From a checkpoint of a small transformer trained on Wikipedia.
Size: width 384, MLP 1024 SwiGLU, 21.5M parameters.
Architecture: no biases in attention or MLP, untied embeddings.
Training: a variant of Adam for these matrices, 500M tokens, 8322 steps.
MLP neurons of a small language model. Each row is named by its layer, matrix (down: output weights) and neuron, and shows model dimensions 0-127. Each number is 50 + 10 x the weight over its row's rms, rounded and kept within 0 to 99. A neuron's up and down rows have the sign that makes its largest values positive.
A block is one neuron, or neurons of one layer that tend to fire together. After each block is what it responds to, as a language model described it from the Wikipedia text at the highest values.

L10.down94:52 47 48 61 54 54 48 49 40 41 50 54 54 55 47 42 53 46 43 46 41 43 43 54 40 49 43 47 49 53 68 40 30 60 25 64 54 64 33 44 63 58 61 51 66 60 50 47 55 58 61 41 45 49 48 48 74 77 54 53 56 38 55 57 75 51 56 54 47 46 40 38 79 45 72 67 43 43 44 52 60 40 42 53 59 38 36 36 45 63 49 46 48 49 44 39 73 53 45 37 44 77 55 63 77 36 60 55 46 63 46 45 60 45 70 36 52 50 67 54 51 51 27 55 73 38 30 39
L10.down111:41 56 25 43 47 53 54 54 45 39 63 35 58 45 61 43 50 51 44 35 50 59 58 63 34 37 48 45 77 43 50 42 37 59 53 46 28 46 51 65 71 56 35 47 42 36 48 53 38 43 51 42 47 69 41 63 32 54 69 61 43 39 57 35 57 54 33 57 64 60 61 62 50 62 58 54 38 38 53 53 41 43 44 47 40 57 40 47 28 67 45 57 56 65 17 49 37 38 51 49 46 41 51 51 39 35 49 60 54 61 58 39 42 45 54 42 50 58 57 53 52 48 54 37 38 58 48 54
L10.down170:47 56 29 38 40 45 53 39 49 49 58 59 50 30 45 58 56 41 33 62 62 44 50 66 57 35 34 35 65 65 52 48 49 60 50 60 64 56 57 68 56 45 67 36 49 56 50 44 60 55 57 52 58 44 49 51 44 38 56 57 40 62 50 61 40 50 47 65 42 47 45 48 45 59 42 57 39 48 46 49 50 42 59 60 52 40 64 61 29 65 49 60 54 54 46 49 77 35 34 49 45 51 43 65 69 53 38 42 55 45 21 40 52 67 24 42 49 83 52 64 44 48 55 50 51 42 43 56
L10.down214:45 32 48 57 49 41 46 69 56 45 60 49 76 53 58 62 48 55 51 58 49 56 62 67 49 52 29 43 49 53 38 51 49 68 56 28 42 47 48 50 54 64 45 46 50 71 51 51 39 64 48 38 60 53 48 66 40 43 59 44 59 66 38 38 57 31 52 39 55 50 41 51 43 61 59 51 55 55 71 62 56 59 49 48 40 67 49 62 38 43 51 49 61 44 51 58 48 52 55 54 64 69 74 62 31 69 43 39 36 60 44 39 53 46 64 32 46 36 37 51 53 54 54 37 62 53 47 41
L10.down311:41 67 59 53 64 56 54 53 55 54 63 71 66 56 50 39 65 59 39 25 32 54 42 52 61 50 39 48 52 54 67 62 38 43 52 48 55 40 57 52 65 38 56 63 49 55 38 57 43 34 75 56 49 34 62 59 64 49 63 56 49 57 51 48 59 71 57 56 37 55 50 48 73 41 49 56 43 46 49 66 45 54 38 45 35 59 55 65 46 54 60 67 49 48 60 56 49 39 55 54 51 58 56 47 55 47 57 58 66 64 43 35 43 49 68 60 53 56 63 57 42 46 30 40 52 56 52 44
L10.down334:53 43 63 40 53 73 44 63 63 65 54 53 49 51 48 51 64 47 48 44 49 58 42 50 54 55 42 75 55 56 36 68 46 36 35 48 50 68 35 55 64 51 64 51 32 64 46 57 45 35 48 44 65 44 59 52 46 54 51 59 55 68 51 50 58 57 37 51 62 49 61 66 49 36 63 52 52 40 55 52 42 30 55 35 56 59 21 36 62 50 27 56 59 44 55 51 40 45 76 43 37 47 61 53 52 65 64 58 50 60 40 46 53 37 45 49 40 45 52 49 58 42 70 45 38 65 31 49
L10.down452:68 73 48 42 39 57 38 53 59 62 42 48 66 54 47 46 67 61 54 50 42 45 36 37 45 52 58 46 40 48 49 55 44 53 47 42 53 32 53 47 54 52 42 46 44 48 47 54 55 43 39 49 57 44 35 60 43 60 41 58 52 40 48 44 45 42 24 45 71 47 66 51 72 69 49 65 43 56 54 38 70 40 49 40 26 38 50 61 50 43 60 44 42 54 60 43 27 52 57 14 42 36 45 34 59 52 45 47 45 53 48 46 42 78 36 67 44 51 49 45 48 41 45 50 58 55 52 55
L10.down573:59 57 63 58 60 50 50 34 54 60 31 47 47 41 52 47 58 48 49 60 72 33 39 63 63 49 46 53 45 69 45 43 47 45 47 38 43 51 29 39 61 47 45 57 37 53 47 62 49 44 59 46 68 45 52 44 50 47 39 24 30 59 50 47 74 48 60 44 60 41 58 70 63 68 46 73 56 40 61 45 42 21 69 66 43 56 50 43 48 64 50 63 55 57 49 21 45 54 63 53 60 57 55 49 43 58 51 47 50 65 49 42 72 67 52 46 47 66 60 42 51 39 52 51 50 48 56 43
L10.down636:55 40 56 52 50 45 63 47 42 35 62 42 54 42 51 55 51 30 32 40 55 35 67 45 45 60 46 62 37 43 32 44 44 64 71 33 57 49 60 58 56 56 69 46 48 49 64 48 48 42 59 47 49 39 42 45 38 39 51 54 29 35 39 56 56 50 62 63 42 39 46 63 36 47 63 42 34 59 61 62 58 62 61 56 40 54 45 46 50 48 55 36 41 65 54 46 56 48 44 34 47 51 52 56 52 59 67 51 39 55 48 53 48 40 50 63 64 41 59 66 50 59 52 63 48 51 40 43
L10.down637:48 43 33 36 46 54 37 53 49 59 51 52 67 53 43 35 61 52 36 46 62 61 42 51 33 55 49 48 49 33 44 73 66 58 45 63 43 51 47 59 56 42 47 62 72 51 45 61 51 41 62 58 43 57 48 57 67 38 60 64 55 48 42 37 62 37 54 54 62 60 45 54 72 48 46 53 56 54 32 44 44 55 66 51 45 47 62 33 51 44 46 50 57 50 33 53 47 39 57 44 53 44 49 68 59 49 47 51 50 45 57 59 40 51 69 49 60 55 72 30 59 46 64 55 35 63 66 52
L10.down681:33 57 49 46 37 41 53 55 50 37 63 67 61 59 44 33 61 40 40 41 54 44 56 38 47 44 41 52 21 62 64 60 49 48 44 59 77 59 49 49 64 43 55 58 39 70 55 48 35 45 36 35 58 59 56 53 51 47 50 51 35 60 48 53 52 44 48 43 53 59 40 60 52 60 53 51 52 57 34 33 50 35 63 51 40 41 54 59 66 52 30 51 66 58 53 65 58 45 57 42 47 41 51 49 44 54 56 51 39 56 49 55 32 24 45 47 39 57 54 41 37 50 37 57 47 53 51 39
L10.down697:31 40 45 51 49 49 45 52 47 55 52 53 55 44 53 58 41 45 51 45 57 64 58 49 63 47 55 31 66 51 43 54 45 57 37 58 44 53 73 57 48 62 56 42 65 36 55 48 54 36 58 49 39 55 44 55 44 47 46 63 61 44 64 44 37 40 45 55 57 39 68 51 37 48 49 49 55 54 31 41 59 44 57 45 36 46 29 67 67 42 42 50 50 44 69 29 49 66 49 44 54 55 54 52 64 40 44 40 39 38 46 34 45 58 45 45 73 43 34 43 69 59 39 57 47 41 35 51
L10.down728:43 88 56 59 44 43 48 75 56 45 46 34 46 41 61 76 38 48 54 41 30 57 51 30 49 39 44 47 50 47 50 56 74 42 43 38 53 38 54 48 58 68 47 56 51 68 60 57 61 46 56 49 53 54 45 56 37 50 60 60 52 71 45 47 29 69 55 71 59 52 50 33 53 49 51 64 73 40 48 67 60 53 39 48 59 63 49 54 51 51 66 36 42 33 47 50 41 54 41 68 38 36 49 63 38 68 52 66 33 60 33 67 34 42 56 53 52 55 59 54 67 51 54 63 58 66 46 40
L10.down827:47 58 50 46 65 55 41 49 47 39 43 36 57 39 71 52 60 48 52 39 76 57 58 38 47 60 36 39 60 54 42 37 49 62 39 31 48 55 52 51 48 41 39 37 61 47 58 65 65 54 39 52 53 24 68 45 51 45 69 58 52 53 37 38 28 43 59 59 49 61 51 54 43 36 63 46 47 50 45 42 60 54 43 51 37 47 51 31 60 36 55 36 61 48 50 63 66 45 72 60 45 62 23 47 57 41 38 50 55 46 52 63 57 68 26 58 45 63 59 35 63 33 47 46 60 65 51 40
L10.down839:34 55 48 46 53 53 39 54 52 47 64 57 27 34 42 37 46 50 65 52 49 66 41 51 49 43 51 34 55 41 54 53 48 51 80 49 48 66 63 40 46 36 75 61 52 48 56 44 61 46 33 67 52 43 50 40 48 47 63 60 67 48 51 61 45 41 42 34 39 44 48 47 58 71 52 43 43 41 55 62 40 74 58 55 43 61 52 53 57 52 47 54 47 69 71 50 39 47 62 49 64 52 64 41 33 33 55 48 41 41 57 65 31 50 40 38 38 68 45 55 57 62 56 53 50 41 40 69
L10.down944:45 67 70 56 44 53 28 58 33 52 27 50 52 76 64 47 57 42 43 39 52 40 40 65 35 38 68 46 47 54 60 33 52 56 42 53 50 53 55 42 54 53 57 45 63 62 45 66 47 46 40 55 54 69 47 47 67 61 40 55 55 46 46 44 64 42 62 40 44 61 49 59 49 39 45 53 68 47 55 44 38 53 43 56 39 55 55 70 50 47 51 57 42 58 52 55 38 73 53 46 46 53 58 26 58 49 39 41 60 44 50 50 47 44 73 63 36 47 52 63 47 53 63 50 53 43 38 60
Description: Table percentage digits. Integer part of a percentage in wiki tables, mainly election Turnout rows, such as 35 in 35.0 and 60 in 60.64%; weaker on infobox list dashes and word pieces.

L11.down665:54 54 47 50 31 46 31 58 57 45 35 63 49 46 44 42 55 53 45 20 64 52 66 44 39 49 47 63 69 42 52 62 50 55 54 54 47 69 56 51 51 48 40 49 44 35 43 46 74 38 44 57 59 71 38 29 40 56 53 46 67 64 75 52 59 53 47 51 55 52 44 49 40 42 48 46 52 44 50 41 56 44 64 42 64 61 42 40 45 59 57 49 49 48 43 32 58 47 44 51 63 56 56 40 63 38 54 39 68 60 46 56 53 57 46 54 64 50 50 51 56 50 43 37 56 60 37 50
Description: Word-start and integer fragments. First piece of a split token: the integer part of a decimal in tables or coordinates (17 of 17.7, 39 of 39.906), or a word's opening piece (Bur, Sh, c).

L5.down321:49 55 60 46 48 60 39 43 53 62 66 45 56 55 56 61 46 72 47 55 49 56 42 48 50 39 56 51 39 45 46 50 61 62 63 60 50 61 61 53 47 53 72 54 50 45 53 59 53 40 50 38 58 33 57 56 52 50 49 49 37 61 58 43 61 60 35 53 45 40 51 42 62 56 49 46 37 38 52 57 68 50 54 34 51 45 44 46 52 47 58 48 45 53 52 41 61 53 42 47 53 44 63 43 40 53 34 50 47 48 66 54 40 53 72 50 54 81 63 39 32 28 44 48 51 48 47 62
L5.down340:43 36 58 41 29 44 65 60 47 55 52 48 46 40 51 49 50 30 47 46 63 46 50 53 34 37 44 61 44 45 50 52 43 46 58 50 47 72 37 52 34 69 75 34 54 56 34 59 55 63 33 51 42 51 51 53 66 46 59 58 59 59 43 34 53 61 40 39 52 42 63 71 61 44 52 55 42 45 50 74 62 43 38 49 49 54 51 49 56 65 45 49 61 42 55 47 52 48 44 39 44 48 69 41 35 51 37 67 42 48 59 63 29 47 28 29 46 80 37 49 48 61 65 48 48 41 60 31
L5.down476:56 65 65 51 50 35 51 20 43 53 54 70 54 47 29 63 82 39 47 46 53 54 63 59 47 45 53 69 64 56 42 62 61 33 35 43 55 41 53 50 77 25 35 58 59 49 51 56 45 35 46 49 43 49 50 41 57 48 51 53 41 53 48 47 61 64 45 42 56 62 61 42 64 82 56 59 45 43 43 56 65 39 59 56 49 65 51 54 64 39 57 54 36 47 45 55 41 49 45 34 46 53 60 41 68 47 57 46 43 64 49 59 52 30 55 42 54 55 69 36 30 38 46 54 36 45 62 46
L5.down591:61 46 30 38 49 46 64 50 72 50 49 43 60 41 70 47 50 46 48 67 53 43 40 44 44 56 44 52 28 38 53 48 49 47 39 49 49 58 44 43 47 60 67 49 34 61 51 46 62 28 53 55 44 51 55 52 49 55 57 26 33 46 63 37 51 59 48 56 73 39 60 61 42 61 28 51 51 47 29 51 80 47 32 58 49 49 44 40 63 49 51 51 39 43 56 43 41 54 48 56 53 63 37 47 45 41 58 43 66 57 42 51 45 57 56 46 54 58 28 51 54 48 57 57 50 54 51 60
Description: Two-digit numbers in tables. Standalone two-digit numbers, often the integer part before a decimal, in statistics tables and lists (e.g. 63.81%, 78.51 m, 33.2); sometimes mid-word fragments.

L11.down49:46 59 43 52 47 45 44 43 47 60 40 55 26 37 50 38 43 59 59 44 50 52 54 49 48 33 66 40 47 44 48 64 38 55 55 57 51 47 51 59 63 37 43 65 46 50 46 39 47 64 55 35 37 46 37 39 43 61 34 39 62 48 33 29 51 57 41 50 70 42 49 37 41 44 78 47 56 49 47 65 47 48 39 34 47 56 41 53 62 49 53 48 53 54 52 57 67 43 52 70 51 54 59 47 51 53 39 48 62 36 57 33 44 37 79 62 52 31 51 47 57 64 36 40 49 76 81 33
Description: Adjective and participle endings. Word-final suffix pieces that finish an adjective or past participle modifying a noun, such as promin-ent, renown-ed, signific-ant, organ-ized.

L10.down18:52 57 57 39 39 40 40 45 42 57 42 37 43 52 45 56 59 56 49 52 59 54 66 53 66 62 53 60 38 44 55 34 69 36 53 58 23 39 63 44 45 43 58 47 55 43 43 35 51 41 49 39 55 40 60 48 52 42 72 43 49 40 42 43 38 39 38 31 53 51 55 37 53 40 44 43 35 49 46 49 53 49 42 46 54 43 33 52 42 45 39 64 46 54 40 43 48 29 60 53 53 49 66 51 55 50 52 51 59 51 42 53 58 48 89 55 48 47 50 61 61 56 44 39 39 49 59 54
L10.down42:59 54 47 53 65 37 59 39 59 50 44 60 36 56 41 60 45 56 56 38 36 55 60 55 60 39 41 40 31 43 48 54 78 48 56 49 58 68 59 18 43 48 68 45 56 54 38 51 45 52 58 59 45 60 52 51 50 59 60 39 37 52 49 58 52 48 63 57 52 56 49 34 58 51 45 65 73 57 37 56 60 64 41 64 53 56 46 47 39 56 60 38 55 58 43 36 44 47 44 35 35 50 67 51 48 53 56 38 57 53 38 57 47 57 52 54 68 48 54 65 51 64 60 42 38 63 46 39
L10.down58:48 65 46 51 71 51 35 50 56 54 38 44 63 45 59 57 52 43 46 45 51 45 47 42 51 55 51 47 52 59 55 35 45 46 46 52 46 48 45 50 46 39 39 58 48 35 47 64 74 63 45 53 67 35 50 58 34 49 31 60 45 34 50 53 58 42 37 49 70 62 54 40 42 40 41 48 48 63 54 56 52 52 43 55 53 47 53 41 61 50 56 70 65 51 35 38 31 40 41 44 62 58 34 35 36 53 44 65 51 53 62 35 47 46 63 46 63 60 52 57 61 54 57 49 49 63 48 37
L10.down144:44 44 50 40 44 45 52 57 48 43 49 42 59 56 49 59 44 35 45 46 53 43 52 44 56 44 45 45 39 45 42 71 34 52 58 38 58 50 47 39 54 51 57 35 50 39 51 36 40 64 53 43 25 24 66 52 51 59 70 43 47 59 41 56 41 65 41 46 54 60 56 61 43 35 64 62 50 44 40 46 46 37 54 48 51 53 60 52 65 63 43 43 57 39 46 67 51 52 49 36 68 51 55 45 66 48 35 52 29 46 55 41 50 57 68 38 56 55 46 63 52 56 40 51 45 56 48 39
L10.down244:51 41 64 67 56 30 49 60 42 73 46 57 52 54 35 57 59 33 62 64 45 58 26 52 53 57 66 71 34 67 60 45 58 54 58 50 45 49 68 56 47 43 42 53 64 43 60 48 50 51 49 62 67 38 52 37 47 53 64 60 39 47 46 56 59 31 51 51 53 69 52 60 55 45 63 72 63 43 42 46 48 40 41 61 58 65 60 42 61 42 63 59 60 51 32 44 44 54 37 51 36 45 51 26 55 44 51 49 28 52 68 59 32 52 75 52 58 53 52 55 56 63 49 39 35 51 47 53
L10.down279:60 64 52 52 35 56 36 48 52 47 33 43 60 48 58 52 56 62 46 25 52 43 39 40 52 58 41 51 46 56 56 49 60 54 39 48 58 45 41 47 47 47 53 46 44 35 61 46 72 46 48 49 47 53 45 58 65 48 38 38 36 28 59 55 50 52 48 57 36 46 27 42 59 37 40 33 44 60 32 25 43 58 44 53 52 62 48 50 34 48 45 45 55 55 44 39 66 49 37 38 51 46 48 48 55 51 67 69 58 50 37 43 61 44 41 51 52 57 42 71 33 60 42 42 56 25 71 37
L10.down318:50 44 45 62 44 61 45 47 52 43 45 60 39 40 43 35 59 44 52 47 68 50 49 55 56 60 48 60 46 37 38 30 71 23 51 61 37 50 49 47 42 53 36 48 34 61 52 42 57 42 53 60 50 45 49 73 46 44 57 65 32 51 35 48 46 42 34 61 37 44 56 52 69 54 40 54 58 63 54 44 43 55 46 47 47 68 47 53 64 43 65 51 42 49 60 52 49 42 58 41 40 49 47 55 38 46 37 47 54 57 37 70 51 58 47 46 55 53 71 60 67 58 72 52 85 42 41 44
L10.down354:71 51 57 62 38 63 54 50 46 56 44 54 52 41 41 70 51 60 55 41 45 32 65 51 50 32 35 54 69 39 44 42 62 55 48 53 61 48 62 35 66 63 45 57 46 60 57 53 42 32 57 62 53 71 48 70 51 54 32 70 50 67 45 50 57 31 43 42 57 73 44 58 44 30 53 59 46 72 34 40 52 33 46 54 54 40 46 53 44 56 45 36 53 58 59 24 50 65 28 43 52 54 64 49 46 41 56 58 49 46 50 37 61 74 11 65 34 30 67 60 40 61 45 51 66 57 52 58
L10.down432:56 40 61 52 46 41 46 52 36 55 41 48 45 27 49 60 38 48 52 56 50 52 81 40 63 44 52 45 49 26 36 51 51 47 48 65 30 46 51 65 44 62 56 55 51 43 45 47 53 53 62 53 51 40 50 46 59 55 47 53 49 49 48 70 41 58 51 53 58 38 34 45 53 46 45 57 55 51 45 60 72 63 51 41 38 61 40 37 48 36 41 41 54 39 55 47 35 48 42 54 51 57 35 42 47 50 48 56 52 63 53 59 58 61 44 51 44 33 37 56 62 40 57 44 33 47 52 52
L10.down497:35 46 51 63 53 45 31 55 56 67 46 41 53 63 40 45 55 55 46 27 57 55 52 58 52 50 58 39 48 37 67 54 31 56 54 49 46 37 76 66 39 44 45 63 61 67 41 65 62 52 51 41 41 47 39 48 48 58 45 47 52 39 53 52 49 46 59 31 44 36 45 48 39 38 57 62 46 40 59 64 60 54 47 59 60 39 46 48 44 53 50 60 59 42 51 41 46 50 41 40 63 53 52 44 60 31 48 55 50 46 44 56 58 37 82 44 50 46 45 45 44 62 51 34 44 55 28 64
L10.down584:45 53 53 60 48 54 34 71 42 68 65 39 52 56 45 48 55 56 49 34 20 54 51 59 49 44 57 47 54 39 52 44 51 63 53 42 37 49 49 32 32 53 52 50 58 65 36 50 49 53 48 54 73 36 38 48 41 50 48 52 49 54 59 38 45 48 67 50 53 67 57 48 52 44 40 53 37 51 57 58 38 36 51 66 61 48 29 58 35 53 62 62 48 42 56 48 46 64 49 58 55 45 46 48 50 41 63 72 54 44 47 56 42 48 69 56 78 45 49 61 51 75 52 52 55 57 58 44
L10.down589:56 44 62 57 48 60 44 57 52 45 53 61 57 59 52 59 70 47 53 45 57 49 55 60 61 48 41 51 55 45 61 54 52 52 57 37 38 68 55 37 50 47 33 54 34 75 53 49 49 42 76 54 31 68 61 40 50 51 70 33 46 50 41 55 25 48 47 52 62 47 65 42 31 46 43 64 58 49 52 50 40 38 55 62 42 50 53 59 56 43 51 52 61 54 49 54 58 58 49 46 69 41 50 55 61 59 52 34 52 52 69 55 54 52 44 44 52 50 40 58 41 60 44 59 61 56 40 43
L10.down651:50 40 42 42 42 53 61 42 53 51 61 62 51 60 56 48 65 67 54 52 55 50 35 57 56 61 35 47 55 63 48 54 66 37 44 58 51 64 65 46 55 57 42 60 61 41 62 63 51 62 40 36 48 41 34 69 41 58 50 33 39 53 45 54 44 60 47 62 48 42 41 37 51 46 47 54 53 39 51 51 39 40 31 26 33 53 36 61 40 53 53 39 33 57 62 57 48 52 40 35 59 60 59 57 63 55 32 31 52 68 50 58 49 57 85 45 45 55 56 59 35 59 60 39 42 56 68 78
L10.down745:50 53 65 70 45 41 50 38 47 44 45 46 52 51 56 51 55 37 48 41 52 49 52 42 41 59 29 43 40 43 72 49 28 44 39 50 51 47 48 56 52 54 47 68 41 52 44 58 37 57 49 51 37 60 57 49 38 51 41 34 55 51 53 48 34 29 49 59 36 53 53 46 42 53 59 41 55 45 64 39 40 48 72 46 33 48 43 55 41 76 47 51 46 57 54 46 54 49 47 43 49 42 52 61 56 56 58 48 46 47 48 60 54 46 44 59 63 52 61 46 59 58 46 47 63 61 60 48
L10.down786:54 53 33 64 38 58 44 62 47 42 46 46 44 35 56 37 48 47 52 56 45 70 44 39 38 54 59 57 56 47 52 47 62 49 44 49 63 41 34 55 65 48 57 45 59 38 66 58 61 45 46 40 32 41 48 49 56 45 63 35 40 35 57 41 48 49 50 44 60 67 39 40 50 33 65 65 40 44 49 33 51 44 45 43 39 57 60 51 44 67 57 62 43 55 44 43 46 44 42 59 37 63 33 46 43 59 54 57 41 66 47 59 34 53 95 62 69 39 53 44 48 52 62 52 44 47 45 42
L10.down979:44 56 19 43 52 34 48 54 52 52 59 57 47 59 48 45 52 43 50 30 35 44 55 60 46 49 62 51 56 46 48 50 63 68 50 49 29 60 31 38 57 50 42 40 54 47 42 38 55 40 40 46 52 55 41 61 56 57 42 47 59 41 51 46 46 56 32 40 53 56 43 37 53 61 63 57 60 53 51 55 57 57 57 52 47 50 54 50 37 42 46 58 45 52 46 37 57 61 32 53 46 59 50 58 77 47 47 49 48 58 70 36 62 41 80 27 41 46 39 57 58 47 37 43 65 44 30 43
Description: Adjective-completing suffixes. Final word-piece that completes an adjective or adverb stem split mid-word, usually before a noun, e.g. tact-ical, cle-ver, point-ed, select-ive.